Weights of a small GPT-style language model, trained from scratch on English Wikipedia: width 320, tied embeddings.
MLP neurons of a small language model. Each row is named by its layer, matrix (gate and up: input weights; down: output weights) and neuron, and shows model dimensions 96-223. Each number is 500 + 25 x the weight over its row's rms, rounded and kept within 0 to 999. Numbers have three digits each. A neuron's up and down rows have the sign that makes its largest values positive.
After each neuron's rows, "fires after" lists the tokens most often just before its 100 highest values on Wikipedia text that the model never trained on.

L2.gate802:515503535506523499513507501530532482472488550503540463515477499514483539500506498461466492500559439484487514517490509515486510473534465523465504486487489527484470496490459510473526529508534495493499453542520539518499526503451508542496517470459514491485479512457497495451533529528499481453493503516432494503524509513532493467522528521505487463493504529507454488470503511531507505537489
L2.up802:505494494466500473521521504487525488484509524486485488481438489496513487481483498516514461451550507518525563500468476507496499515494510527535518509495515477455451485494522526553507490513499469520490466480491493494540532504449502505472503506515509469532509523484557529491542524484505452445526518520522520507476469489526477469475523513551462497486478492473546491511464506494494500510489
L2.down802:562500515496500473490485471529511488467528536513507522525508494485470523506455515517465499468524468489491536511480530497502507456508465555475462508515491489492464523537503508469505501526505492539491518482503497514504467483508521508478518499481459506478507512507506502499484512514511441451488471509481467545485510498492533490542484505514507441503550539485437518524518496519502505549472
fires after: " (", " Died", "b", "le", ",", " and"

L6.gate1049:494494485497470516504472489475504508471515491532469490489481510507479493496511493471514493523511525522482493481523554483494509505473515552550498521482539548518526563533551491522505497457497511484459484517489517488488483495473489492535478538459452475451472463465511492472510487492479518441501522489520451506488518542509531547509509489536461552513504489466548503458477517489451479479428
L6.up1049:464515523482464499478509447497456535469503539499479521512456481535469455501517494477474478469482534483475443550515468511480493514541500519502504468504479530491506484505507492469507485526514482498494492504535541458512542507465518513494490480482499546491460497501462498493512488498486474497444536519501520487520506459507488507507487486491485524487516501459485509505499504504495505501511
L6.down1049:502484523492530485531466507521505499463511528520498468512467493498515473475544471517543494492502463519501484506477514483468502456486486510503556529538524468489488496495505518487504487509503533514519533512514496511475516465538436524517504484557501482501507535536479511495525525509510521516467490545528502498546479475534514516539509454474476505523451537520518452495484491496531475490511
fires after: " ", ",", "–", "-", " |"

L6.gate663:494468494483499481535551513509488507521485536502473469529494443476442507472503429493459475526495491487528491488498493466532509485481492506478487489481498482549481458448497528505541518529524526478506442519498505488481471518496472485500532513480479500498543481507498525456501512486480490493529514543492490543504508499523550489508542504469527510470517513483501489532518495499481509535506
L6.up663:511456495485491493482471465522541475482480543470464482502491462460477474462500508493481474528524506497489523440459534511514475522474474490501529516466498509467468498451476515486533503471488478475473463469496497493536467523531508513509525484473522479477484522480519510481519529454501483505506511513527474491481519476510511505470473472448526482428545542459459505476481458478516493503535
L6.down663:544504494448508488495552507520541510522465511468469502485490478522507533491506526499492494534473534517540499461450499496481520456509529479488496491521519469531512512529505512459505528507487489473536475464486496515491485533463511523507512486544477483497459506491453452528518487453534479479505499493529445531544472507508555498516488505487510528519520517475471476531468476468516530478471
fires after: ","

L2.gate251:513507523457516480536523506523538542543483454484461543498512491498493527495488529501466453544555520519509529482507502503488522467507470501487492559523528473501518534506490523495493508510447452503463511502522493549431454503509508503496482495506510523523470518462460496482506500521517520465501519470510491489542439508500505517503536483474514487481545512503479529544502501469520509489462
L2.up251:475471478491509490524543469466492461489543467508436486510492497495524485523505486521539539507466499492508550485488528485520509530482459468532505522495523495500505447523486512526491536511541494513500505539490522515515526448500515507467544438498506511441533459514499439467500530502496504506481518467533502501504512518542501516473506551494522491498537463495548495471515549507515474478524
L2.down251:503511509497479472547512465483475487512505531520476513509480503509470501497491510468496519492513509525502508495537482508528515492518504481490462465489513482482534511523483485515499496518500516538489464531492514529496482515455484495528493503505555497490507509464489528428490492515523493505509498468471498513556465509499495549463508520467480554505509553484499511508540482496485509466521
fires after: " B", " H", " b", " h", "B", "á"

L5.gate741:577519478496496473539500559477549526517455524543499528498478497561483483503476451449528479488482487499513567510499525477503496467510503513476486482508472517549497518549519485539502492489518490493517466530496500543455453513465536533529491504496539513521483532466491531511518500526526521491534488492512522520502476520500489500501541495499513514510511476464484490502503519473523512509475
L5.up741:428520489511468522509497498507499504518491511482497456504516483498528481495522483493521450489521514515479525468517527512538468455511530483489503505466511494521516478489521483509546458499509506486534489494470517506492484508512481484511546546490530518472507482500509455466499515516495497545508525469498489511480513492535485475518500497576515507515472480539527498536482547518513481535510
L5.down741:447496518512532465518493509498489495507491511500483457507509537514524566492516535491492483509495476494518516507499516481461472503550457501541499534486508520530511495488529487530481468502456495492529509554510478536540490482486539483482469508487489495490533510468484510549482494474527483500526553474455455468504492501536463508478535465519508520477491476539503518494487523490501526494530
fires after: ".", " H", ":", " $", "-", " "

L10.gate1237:479513491497535525500458510493510484518494502512497460496521513488499498480487503495523532548485532525497475504513523495509472501535502504506516475516528488510493515485533443468530496495493521528525505493458497477473499500489503505538511514480438494481502489465476534515521469486520504496491510482516530497521511499493533561468490497454477536527477493491499471520521437457481535479474
L10.up1237:506503516537489533546465476458486504499514540510491471510522510470484464499548489473487518485436455503515461478500463491430527465492487485482501485485487513506497509495551493499484505500532499470489488486486536506481475472487533507473521478493556530505509494529506527540521509486449495510491461484529518515524502488535517493546494504501518509527487472507484471514521440516552507484501
L10.down1237:506492458490518451458532482529503517494557480489529519489456473539516468490438516521470479538531546475506510518508479500528518517523523527522502518480494538525519520524526509504443521527529479501513526482477477455517519509495471489552470539464443506508515486481506492494529490534529494484523503523559541492506495505505532485486489551495514436480489490519501496511483490458472498502519
fires after: " ", "|", " |", "–"

L2.gate577:515504491541509499529549519509488469496495511530452460513494490496492475492473504548473510483528517475506537491500503498498487511446490511495539454469499483521465521467509449503493486526496543460549553482516526528484497496501494509475488501474512473468456495494515500445467477564507516501499509508465497544478538509494519488523495536525496476478511461478492509563493503511533516480486
L2.up577:496532476505529480446499552521485518537471520477530527487478556494496530487529529498493477513508497474485437477571528448466501518508486506456518514519519487503491530515501505507457498476542475466488483488501425502541516510463482450519500464468499480505554437504502484489517504483501438513481499514501467491508536504499493476515525473537480506483501487563505497510501515466506478480505
L2.down577:447533516475529508543548507532505499501502538500462495523508504493464460505531471519499506476490506494513496480508534471499504481500475462505468486514498481496481511517490496520492488478510539502540529496517475527528489507515519482509448499491546482535478508478519502467491463477519472496500512509509518523508525539511507492501556479535498495486497487497498466556538520522511496531488
fires after: " T", " t", " H", " U", " Y"

L6.gate1070:506539508474483500513501518469565516470531528530460509512485559487463480506501493523500504511531513500494481451488523476517529531525487502499515480542486546489472495452529463545543525463502485521512460519478465474490481476483489509493524554471521511482515530466495528474501518482533537511508449529521511572493477511527472512487458497507462485441514500500513535546506519535521468521494
L6.up1070:467523456463501499517496497515495535520480543485518469505498494501536504522474522538469479514505519481472542535466512522425488512473496505519522518522448489438546476506474525507538519507492493501524485527489493492455517466474515527463508468475543495491509500502484489486471473479510526456474510548549512527519550498463474518499499499502454496507488440514500495484490515498495481502506
L6.down1070:455502499495503482468525519459514466527505491485470547499503480464501501501516474477504473500496526488478492506489519460509471470468462522488485512501521485524465520491499490495544481433474493488506505512528511462473491478504457546522523482513531516457518533530490499536471510501496538512483463469530520463536508530489480490481470491489513537506459493504454538543464479538526475467527
fires after: "\n", " |\n", "-", " In", " "

L6.gate576:496467456523527488469487536517504491530462493500459487488550494477489496436485496496483534534513491496497473500473465513480509535490444509534551462478477544501485459504520515520525494547515504489509497468490477516487487475509495516519485508528475499525491500489494462485425477480511529483504498516471492483484538497510483487514483484482517544513482479504491520494468513537513508520484
L6.up576:502487521512464537502560481551493455538480544511482545537515498542513494506550498509494521538491514501543498498516493488496500500500460472499527539488531536528492485454534480537518530451482500516516478509493489510484482522522502483504460538503491512509523514496470474510486519467535502492531491519533492510488484471485534490539502486514500485515473495552524465475479520506480467499474
L6.down576:517480444532536504478506504540527482489498476513503478480526484535491489512510487492545495511471472491472478471480484487494530478469465521490520476480497506535480501496499502532491485488511476546466504501492515566452503515490482518505484496457507517517494502507486549518529461505476500489511477492483541498517487485522548492492507526549512479506532460462535481479492462495509533531498
fires after: " ", ",", " in", " April"

L10.gate1154:458481468452505518510484449472532518513513512473494464496501518457486510487494517503515475488505472517509531493456466506471507522504524483516514462492502525518484468500546507461474484527538485536483480496522485504485546501490500447517492502514514496516489480476444528463503496487482570481524523514454469485498530493468529502485519508481509492474520507537466511471477497490467515562471
L10.up1154:515509506501489491526503477513540458511522496487491512512508530530475491505525508484530507524481514493519530522482476475481533536513506565545495441477494529494453521507503499488484491516497468474534484476544484475479482511476508544517475531471539498450556487507517499480498513499467539501470508480458471517474519467505495466431514497505546496494505541517524512519511528502523510507489
L10.down1154:604481518481472550539500516456471508513481487505525523475514497489507486509488518519522502494480513517512451542524466504489487489474525522485504514482514495479493506480540489514522521518465474502466510467550503501512502523512483528515534447484523520477478468530501478449462503494491484552478550522556494524496540514496489489474458485526468479462511498500514510478505444512512484515489
fires after: " ", " (", "3", "–", "4", "2"

L2.gate687:507469513514490484519468461500517500480418515528550507515475413554466510470515519509463515499540458473522498500512467483494485475489531525479507511532458485476493541465500519511502491508511471491540506550501489507463494491555501536461483495520476490483513482494427534549504540501483488492521468516491495530527499510492501465526479478488474443505521424503477481501499498545526477482497
L2.up687:512493506492546466495504539511541528449532528505490468511498507521529521490523525511494469537507472472502483504479496455485503527536491493482505474507522498470469515502534532538541481474489537506491453513465469514498521532509499528507508514515486468456506487489499502498485517477507473481482509481541508468489467494485511513520523517514496475523474466502477484482522494463507498482511
L2.down687:448479507477518525487506519514455501500512523510507531493505486460448464491491533515534513471488525475548508481496450508493496516478477543477568531537523456479466505513533515490502507510496499495511479510499505534504533491524506482442500488502505489504513538470502481509515522494541513496476494514543510523530486500517564486503490481482484482518500474526524503515494552484491510513491
fires after: "19", " ", "18", ","

L5.gate1168:470490480502461510478504493455510500509518531504515493503466537489483513486525510490524495488495494492517519509493527530508510474489457468504492486546534489526489497509565509499466469477519545472513488529510495459491491530486531555560491543516528486506502544466488522497431499486462490512506524507478474522494488477457486504496513528528480507461509480511509520543456528486533490481505
L5.up1168:474529545475499490548496525484492484517514513498509533515519491497492530460486507520466474522516477472572439515539496481537506498501522472482537429440482507474503430485480516496518497498506502518501506527502524501500516544471500495448467481479494497514502503456500503488538497492494467565498490506475485522486504524486501494467529506467505444458488509533491518485505530509460504502530
L5.down1168:492482468486499514527473521505492517499509531490478494525465507519531520510550453510505503472486525495502496536465498519476474497494504484524488511452529481479488476513484502541522504505489556488539506503485479493498524560507523502498507499493535500478499518499504521538457465545480495496480509492505476494522560489466547489499530518500493505504499500459496472520509519478509488518502
fires after: "\n", ")\n", ",", " en"

L2.gate210:542534476512496477472467504507516465525503508501420470502511478499493526506457456523511481523484458466540484445477498482504486478519478482494499524493469535510519512524521488526493487472523499466466503503495489487496504490505509517525470530507514478490469501478476509482459484508514506491455481480481484500535482529468462494535500521539506464525517508516496457469438458484485495520482
L2.up210:547509452516462511486524512494511458521478525515472480488527493526523504513540488485510502538470472499538490467488520498491485467540490469539543552475491563507511478470503480551488475483481509540469491482497536502519480462521476485520519534470522478484455534543493487484531524512485536569490502452510462478472487474543482529497469528486525510485459515521496523525494475494521488508494
L2.down210:553513475509515476513501472475514504501507513531510507552471484484500509488486502501464498516492487524516494505481470476468529497500523502509490527494489513508458492483528501538506459502452511522506505463516501494446431455472516485528508517489460483471503540492467509457473472554473514525487440510479501506492518509472523554523479495488512503477491502512494475482518496515486501521497
fires after: ",", " "

L10.gate2:548452511511497518528475484511482537475485491495480501499504498522524482526519497484532522502501485474522509486507471490491501501514451487514447508520429468462463491506552504487487510522510506498458501477480494503489515487472490543488533464508502487479481506507495496509512500522511532515538467527540528444519517518472488508545498503533470541537528526471488487518483494425485509525502
L10.up2:486510507515484474479511514492519512512484511493498533465490493529501510439497481457441451504456517500528493509530518482522489495488487537491532502509466546471464489480511512511514450548542518532515546507511503504552461482473454502499539540471499497493459526489470514486511513503518510506486466480526479508478550479471514497537472490496510463487518526481511535458494465490500505524482
L10.down2:478539527484544519465555511511501531498506496483486526490506518518476478497488479520527507498532472462508500532517482553523524507524492518527489478538500497500528548451520475507443499478505530499489487488530500462534499498438523480493476492499499498456450489505523488540483483485546487539515519539460503540457491523490496444491486509486496508481521509558480507544471505490475438503522
fires after: " ", "|", "–", "53"

L8.gate84:512497513497520534495538510473512501469494455496533508471484548478466483514521535485517514493472460504531519489528502502521431505471490497500486495492449481518468494511513540513532520490516489473501508485534490484477502521486494479560474490521559512516508452489509482479523507458485499478482460486532446514516519515497491529483501448489503487476496500466485515456547463493491516499478
L8.up84:518503480509506486472536493489486518423516505509451503493484451495484498535491528485485496514534517482483522457478531486471475506470496467502519472484480485540437476501497511536526465509537465472513490481515531514472498501495503502460509487503526538459490487495525514504507503461487506452531459498471515456489517522480523526518468495534493481476477491494503542499531470433470523501489
L8.down84:455480515467501516508481474500471543534513506515512499485484528490469516489512487513550522527470467540478490497515482456473517521494535525497497519490500510466491504469533495499514550463542500478452511500486497516501524512481481506550491484532517488520443516512503524506477493465514510517526505517508544512482473561487516457505528491498523482524531523484487492489461536480564507533476
fires after: " ", "|", "–", " |", "14", "11"

L10.gate361:484470575543528519484530511511546480482506471513513513499497521489499522515467533472538497509510504483496522487510517530511469507469463458484503468511474468457511495487484489495484516504511504535527457476551490536492520518541493528516518476507530465475512518519528478513526466500488510482499520518512541520472483517493482478511477522515512468504503526481494501455515520505474463493468
L10.up361:488483518516480506476539511495472529472489488510509450483543503475490490504472514515538491491463495523473483445502472540528486496457525506506457515489472477510533500509487527526491495519502470545489500530507503509497516481513509536454489470516491495434513435507496502486473473444489505487521500501473477559460476510516495485551482489485438444527493499514453523503462515473495453513491
L10.down361:485481470483463525486520527499479516522485472515517511506507463455490472535496521515546478472546455487534494530490531531458539492484539494463472506486490501515515513497499466515490466499472467507477481499516494497513476559464483457508555504502510495491511470505518497464488508539560504458523524525510503548481515529493481517439510512544526512571514456490462508499535488487491564507524
fires after: " ", "|", "–", " |"

L6.gate865:546506522489482477508444510513535517499489551556449503527573505493457446523508516484571462463529514515508525462512528541471493491464475555484505535468503483492533504462466470500508475505478434498515495498528512478506522490493528466543466465460524513511523493527489505495501516477522525527472520492485510507490530508522462460520530541499502538484521529508479518480491495505505511483496
L6.up865:471515540500487503494523502457495512481483535500489469513523486493532531465506462524522534494465528498433503525476518501501513475484517483534494498507479492498538452508510500527500480509486479512485465480528503516530505468453522478497460502502471514542484440486476457544508518521466500534488499457474520493498492465529496462459498492508456501441463505505492480526469494505539484486517
L6.down865:405511508480467468509493474517473515517472480508547486515505502504469455579525481497545508479505511453516521483475485519502477497544499495535495481534493489510507506541516515501511483510515501486527499465493468540496455455485524497539510520535505497538509540497507494502431516495491546489527521508498496537453500472479481475519544466483488483486497512541539509500472518549520531512485
fires after: " |", ";", " /", "0", "3"

L10.gate803:489514538498498491484474486515473496476471455509513491497515496509501497539469534477503525536485479522526488532509459477573454488507494528544515479491498482493531490505469468495530458461477462515499494513513481533518458493480503491497495471542517560469496479493457485496493498452551492481503492511456467499460493479502483481507466492527494476534544573497506549484530526508445525466462
L10.up803:495528509557497532464572492472504490499530494476503527506511474447496470518504442499549504465496484511517544506505499496534470527443479498492516503508449506477548549513534529511483483507541486475485478520481491490499522482486494500529449523491503510487499504461487500475508476513505512531519487551492500537499532525518490514540480525454489494499474511506468471513503467491493503544504
L10.down803:455547508478537530495500491511462497516527543504471493504508520478503437458496500496490459517541490527508498472483537476482555518522509532518468530502520514514528478524518471531485501524474526501521493512521500523508477526487472455494486525498433470528508472506515482535537464508511523477501465531484501510552498504477502463481452533497511483506482456482544568523503493471513514501560
fires after: "|", " ", " |"

L8.gate1142:480481480492491525508530516506511499496487518466477489517521470491465502514549510562486493517473517466464499489549512494552524533521487516496521488528556503491514524518515517519498508511496501477488474479529520466457502495452536530562517494517498506494518487529433515498479522497458458488483495529514505513554473445528496528516507477491471521524504488471510526548492497487497474536483
L8.up1142:494486516495506503506482498493532527520507469503484514506464481495537522441491507475479488479523504462512443475505484496564473530538504515553506492475492475525533489461484534562457483513484513512441496471514499553502528512518495473507519480486502532545489476459516492519507525529497483499536505491515524465485534490522494454508461536519474477486500532446531493481486489497446524495526
L8.down1142:390532498549522546467482506452498514510441554514496473513516499512523486500535523492525465487537512526471518558457513516475513489489521500513525449533493538494506510517495495494486510523513513470530478496468499479468507448470481539528506459492511432448497544474489490487483506479517473475489481500492468474477511507489508500529502475500447539572484538507497494519474506518474532570485
fires after: " |", ",", "|"

L10.gate785:489488515468452462476555514502504506569489531516460506538529518466506456483530456487503459518496511487541502506497510541553484430497492504505472483511453487508544477497474525497513522510484471504508524480503546480496501495465468489503493487461540489535537445509504550494475522474496486534475517499491480509449563497466505453486485489523542495459483465479508500528520528519501517489517
L10.up785:496520488492519473486505514517492447502503519522488535488500464494466535467525459469505523502469492480488518530532506507523476459537491542514475495510500454507465481489511478489513478513471483507473512541486449528476512512436498494481499496501526478521486472533504506556524514484534529480536527474501509473446492482467457520535464473517540549525480504513548518516559514497503522519485
L10.down785:540556500532540461512507518472483504479484535509515518516492471487490508494514538519495501514520491536486526499546556506519493536508518545470471493516494519507522501501514516476483513473531518516462521540521515469480493550493489493513556501495489475483554471480494495483498494546517481483498498515514518532508479507492545498439511497531488453501501497494474535495494487462532498538507
fires after: " |", " /", ";", " "

L8.gate118:498497518510467466512566453494483472562517487506494478503550543457518468480510480463486524490483507457526503476531528494505498499481499454550502481514487509521509498494494540505519534527466492521486441470510508458509517483482502508525486557475512487466534522523488477486510488476518444477503485517453525471510496488529491483491534475521492484494508533524468519502460496522506475480491
L8.up118:541506475555494510566486479494515439534496469492472505517555486529494514509462522491538547509489510488497538483515532546516483449512492503528503536472463553483487441476531537468506537500474520474515461533496540481527494516499500525487478545491495460506524490479467482469504504496480521489527503513529534525486471462528493489507493501488520469507499514516492518508500516480504471457517
L8.down118:486502484550533466488486488499546493496522572493552491475497504487473517460435538504489488528500503549484510465459519526521464488520519484477520491478485515479521481495528497512526526463461481494507513522527538481526486510541532484525507516489521484494525479466467482510506520520521485488515517484496481472483470512502547455511457512506505522537492474536508502528519516462517496529489
fires after: " ", ",", " $", "00"

L8.gate412:504543530530470511493522478493476492483438535547477515471519518493509510474454462510471483495459476510488489486491542484521510538515465497507505512478506523484490488490541484541479518538506510479465552509474521468526539490513481559496518517484497502488515526493509534512525461480444459498482481478514475501507469511549509498503496487493486487516523500461548481524486512481521469488535
L8.up412:481510494511502521510517524513492505511495515494441477462470479482473491522473501481489492501492480525487496518569517510512454471533535502495494511522503491512484449520540537496483519525495496522494498466510495483524460531502488491516502522475512486508512501488510493491552511522494500497475494522502465514480500517502440513482486492491487491536505508521543516502460477502573459480522
L8.down412:601511536512520450471528478492519494527495468483497469482440509519511520448496488484508512484520530452481537497482527482506508539449542484549492539519543454561524495533474508522558488500488486499519486500514531525527486477493494517487530471428535495523491482454475496528493488512462478479471504497529547515504500482559543527506486518511452485473526499535520531541482535506489472467501
fires after: " ", " |\n", "|---|---|---|---"

L5.gate1081:558481482462482519505525514526498508527479498553445516498514499474515459528450473508486513496519468493540537520482523502471491520440536477503486489508491519493527497495513543445476527500542504515517482520510498545499503482474473495489461543518483520521497482540513480495495511474500503517548484477507552497547471477518528495500502520502543497510519447488511501486480486511495490469489
L5.up1081:555485491530548462475539517507499516532486501527478549520548504495523510521526540501533498531510490524558533548505530506450544499454514530522514505526526507475497511498495505510506542472543471463476488486510517474481427483487499525533509506523504508520454538485498520503460512548505534501485481503492473504466518510467523507428527493561501503466498497523459530531506502502494484477528
L5.down1081:557528435506558506538479466518536494504490469512500489496483504509483483466479475518479521520477510479486503467458480503498500470486492522541485520525499466437486481499489512474454507493427532470513479505481491508513527469472522484516503494479447455515535451497516489508488500482492488518475512498541485475488487486514496493455513532510516456495507523464452472473523503458489458501498
fires after: "\n", ")\n", " |\n", "88"

L8.gate1163:481478498487505474486488514530442503496484446487532519515501474529494518535545535515536520540489495489516476490516510527477489481533541517476495542477527528456516471515445501479510501519515483549493522521504526509435458506515497501509478498529488507485496533522474478518545544502520483517528484483496549516512520519475465525537504504476492500533509483500528511474479492514503500507546
L8.up1163:496486457542489480512579499544505473459477493524478509498499513546475507531487549504556526500507468531493476453489468523481485501507488463491509488507557491467516488524492476511525469498476487510494473504534552487486459525442506488490491515528490475521508472467522480511469549459483470523486528465511491516493511492508517502535515514518500475513522455490489500488502568478545492486476
L8.down1163:493519439516490506521557533512500530499510500470478469530507490528506499520524496558544507501510459546511516534487473491498487501545492533475531515495476505464503481530489511489502516469502465477485465497511533481474497513492439500509475505505492529482458505508504515546518499470489501487498451485483487477496495492505516472543502513524519504501473489471520515480465520485512513509518
fires after: "19", "20", "us", "18"

L5.gate549:509497522486517510493527513475509528511497475521535476541533482518535512488480521522492468473525436482485507484513519520500478480480526544490513508487494455493486492477487479516510501492553479535489481465465506544519542499553495478522544542498502503467510504505538510483541479547523506524443499471536524542499501473495466545503467496492477535526514475513469518501478527486496522475523
L5.up549:483543491526515502514497515454550543513455510501497487442480546494522501512506456499547510486517514496492487498506458542487518492509518483502510498458510532508477493503525529477510503487491506502488499527520509508433504477491440489479477551506467495481459460494553504508466493513502539444527538487442520505495489496551466467492491499558491467509487497475531485445511508505529495582503
L5.down549:505508540544545487493495496459482529494485467503481475498519491539538504491515540516513449474492475440498515500500529529513505491487551473455527464499507455472528494475465492485504504498553487519538515506479519543500517470491488476443491449489491526499514540527537495461483524493471515524470493506461468551517533470529485545505441487524474513513451469514513481499495547477480517516500
fires after: " |", "|", " Pld", " chart"

L9.gate509:471482506511526481513473477535570510498516504487503501479482532525466489496525524506502464520527510519506512511518532530481483493454494541522486494485503535553519488502536497519507473503529553499484492496466489536531486519485498520486519486456500535467458482478491524479470468499500507518480498497473501519553489493509503515584510484505545493442471524457529509477532522522504489518463
L9.up509:510539487488481462558461499484494502501524492524534518479510504486510490519516446513430502543498495557469474489481469503463479503489522511522500449491493524439510497522521510512545500544493528537521519541516523463483506493461483526495506532516517557494502512508542512475489500475509514489501501526457524490537520497494480507498517485466533518486497500478519523519512472514507509518495
L9.down509:584500522561511502487509502493461457454531476491473496492509502520546503478505434491508513503506507480494499532510487488497511458488501483504480469504508524504535474486508515486492494498473517552483508437535457429487543464460480569510479466528501479495506515493464492512463490497486532534466530532544507509513492504498514507532484462517515512519546470465505522501496523437498529524505
fires after: " ", "|", " P", "3", "\n"

L6.gate1257:521489502520484466497510494465488495504457517558489523457478453481465463515495518465465496487510482496520566494466542505514529474474488446488500461576487517502485499533508480485511479493510495455540486520517503539506468465499477540475485506515510490462527534487515517489454486489499481533498491482568489516517522508472544490505549501510488499504442537504501490489500494496510529482489
L6.up1257:540536460518508494520516504482483450520505518518459515513531499507484535516464532489520461496522505516516566511498533517550522537489507504490499498477512463520466475475502501483459505475500483486541492503516539500458519543464510470459508506495463517532482512515530520498497554517511470506528488511490515520534473502448470518492532499511523509533485536475469530457526544510464471500534
L6.down1257:621505486531493513489468482501508480496492514483490500478489530487501509473467497487493538474494474489492496507538507490529485481479513533543478511488510500533473500501507511497521508502518457486479477504578497513522492539463453494476485510513508476483488470503514471522516502506511524486458460506495512456498461505504468489485529512556504497492491490506471488501534482522556506505524
fires after: " |\n", "\n"

L5.gate336:492495493489511501507516478536507466503489511465496444502505478498506480494517489484492499501510455506469441491463509477582490532496510478515489512488488511502536468530513521497523528507510508504535480497493473529517472466490514511510475520497501494470475478508451532509505530482536511510507517453523503449469490537514489557513495574517455493489520513498486508539491458493456540516507
L5.up336:500494495529506515508507512488494502561542496500494511472467502515472516495488533489497445519499478499495523513499483503519482457514505529523539500499521483479464536475494503482520484535474533455505484522495480499544497518562488503490485501493519459457492515506540455507514510436534455470548498495481493526478501480468452514551470478464515514493547508484520479482551536494514516491515
L5.down336:543471504512496516452485484536523508465467481445441489499433492520503488490514491471517485503495512463506508503447494485499518491485513475507515508472492506488494507564520498558538495530485486499538478491492488522528470522497544462539473482499471507489494502471518498504484557514534516537477483502506496496527468477494528433488471484479543469475511465483484499503526522501482502495463
fires after: ",", " ("

L6.gate636:462473534509504528502475480537506525481490515509503481516516527508506511454487518500528497475566518505514516558513475456506472522493473539457535479487523473493484493507503529534543528500502483506524456481522518490453514457473474545506512454542494499531473499486511548497515512530462504521485505505496534558515491526498487479549525483540525442472504478471492473488493484463453490484477
L6.up636:484516522500456498466508481493495547503526564506484484536516526471491464488511520511515522510485558496469500487504490521539501516475489505506504503463506535481504503491464545448538527499485475484527476458526542463529551482520471475471506501510497503498523480504528495531473526495489506524541538462473433496478545496495509471505492521501555523467490481489518544477496515490537480523504
L6.down636:454461518528489479514495466468483523521463500500466488495478494511505461519500484545496515509516505484493492515490512510483524536445519542493519521487491459475500507502504542564530482528509524463518505473514524499497532501498487509467508473506537502462487460509485499560524492522502537565491538473484499529483496520482500498489462505504518473535506513525500491519509526506517479505505
fires after: "|", " No", " |", " ", " Pos", "\n"

L9.gate1060:446484497493494487498476499539510539500503445540489481492484502488492523475481510468507515536467516483493480457505480531478483482452539521507515455445487494503498512464521472528497472458494445476456511529539503499530527489522486484530468491521487514505473535500493473511524503557530516515493516478498497474542497451489490506466521502520498519507503462516551496480506478495491506500499
L9.up1060:511512495522504475511474509515479549510507493542526496514486525509511452510503499461540527471470515501497468471506437489481553524488519473514502432491508531506487501477518505521499544533483510459516470521511538479511459516529483522482446539520496502498445508527446513491533467508493526504455523509536544510526490463528508481464493475504515518468491513538492495518487511429496512491500
L9.down1060:599532479499497493500474491542490496513515433525517502523487490487488490503483496494492518493426505521477441473462501485462490525471498514548519515483471485505523458481493504520499545531528487504531492506509513478518496469558495475501499502500503501477490513522477522490520507516469488490466529514490503440506507472546549477485522501500495461503517494509507457516492493467444486508540
fires after: " ", "|", "–", "r"

L10.gate1161:513458504554461460489484505471480496515508512538528506466508442479479491515530522489528482523521488483480533463527524491483473521474549515484514438510435476482510509499473506505476462532521464487466510480459467475457495506498474494502480506557511486508488490500509528533480456483500500523485450533508544477498499485473505513485480491504500499482507524505523537492511508508471516493456
L10.up1161:490494506508497515505511506496517494501527524516508462519518558466501485510445495492486508496478508488469481490530518493489487525508511501479504446506555489452515508474456493468445556498465528541482501453529489505597463481493498560498502514480523491529510551506473493491506533476478491481482538495502463487523461508528542527459497484503487482481488520490539469546491526487505483488525
L10.down1161:565486487527512525510445506466535473451507522506503483487491454502548526517533512499508468474499501481529542450483473495501510521524491532504475491511499517548468466500511542522525496482529509512533532507460524500494539490505523489540499481527474473480483463515496494484521522517496482522506502448497469491528520478484507496551488519465537488515510476497496502513461501505477503512481
fires after: " ", "|", "–"

L9.gate296:523493462511495468471485524535514486508455504476465517492477463489501486446538479515497497493483507531541471473529490516473506519528529510517524530442501505516524436452487486468497536495497506510469476499486491486480504499498551543498480506528502465514519531493461485489547499454489494507511496509449477522471471501490491482520527494485482504485439544502504466504505495486525530541548
L9.up296:528483493484474517492516483488462485500483517478489512483489478487482503478518544486528482469502526535474509488496503492504477477498505480545465504510469521465514481566513498485566532541544475534456505499504510472498487486496533491486522501514541456511524471497479493490474427533512490493464525530496488492483470522504539514549496521457518511459485538488500459491507514450535539522501
L9.down296:481501504469472529453480486528523503517476457468531500537467461501470492514479505506495512484502485472517519480523504490487500474477589503505530540506489512519523440470495569519471473504504492535509491504505503505493532532506498524538505499556477471516475493483432486482484513473520526486487492462456505449515480518526563482529513499503503460516452503496485508508515509497528539533508
fires after: ",", "\n", ")\n", " ", " (", "})\n"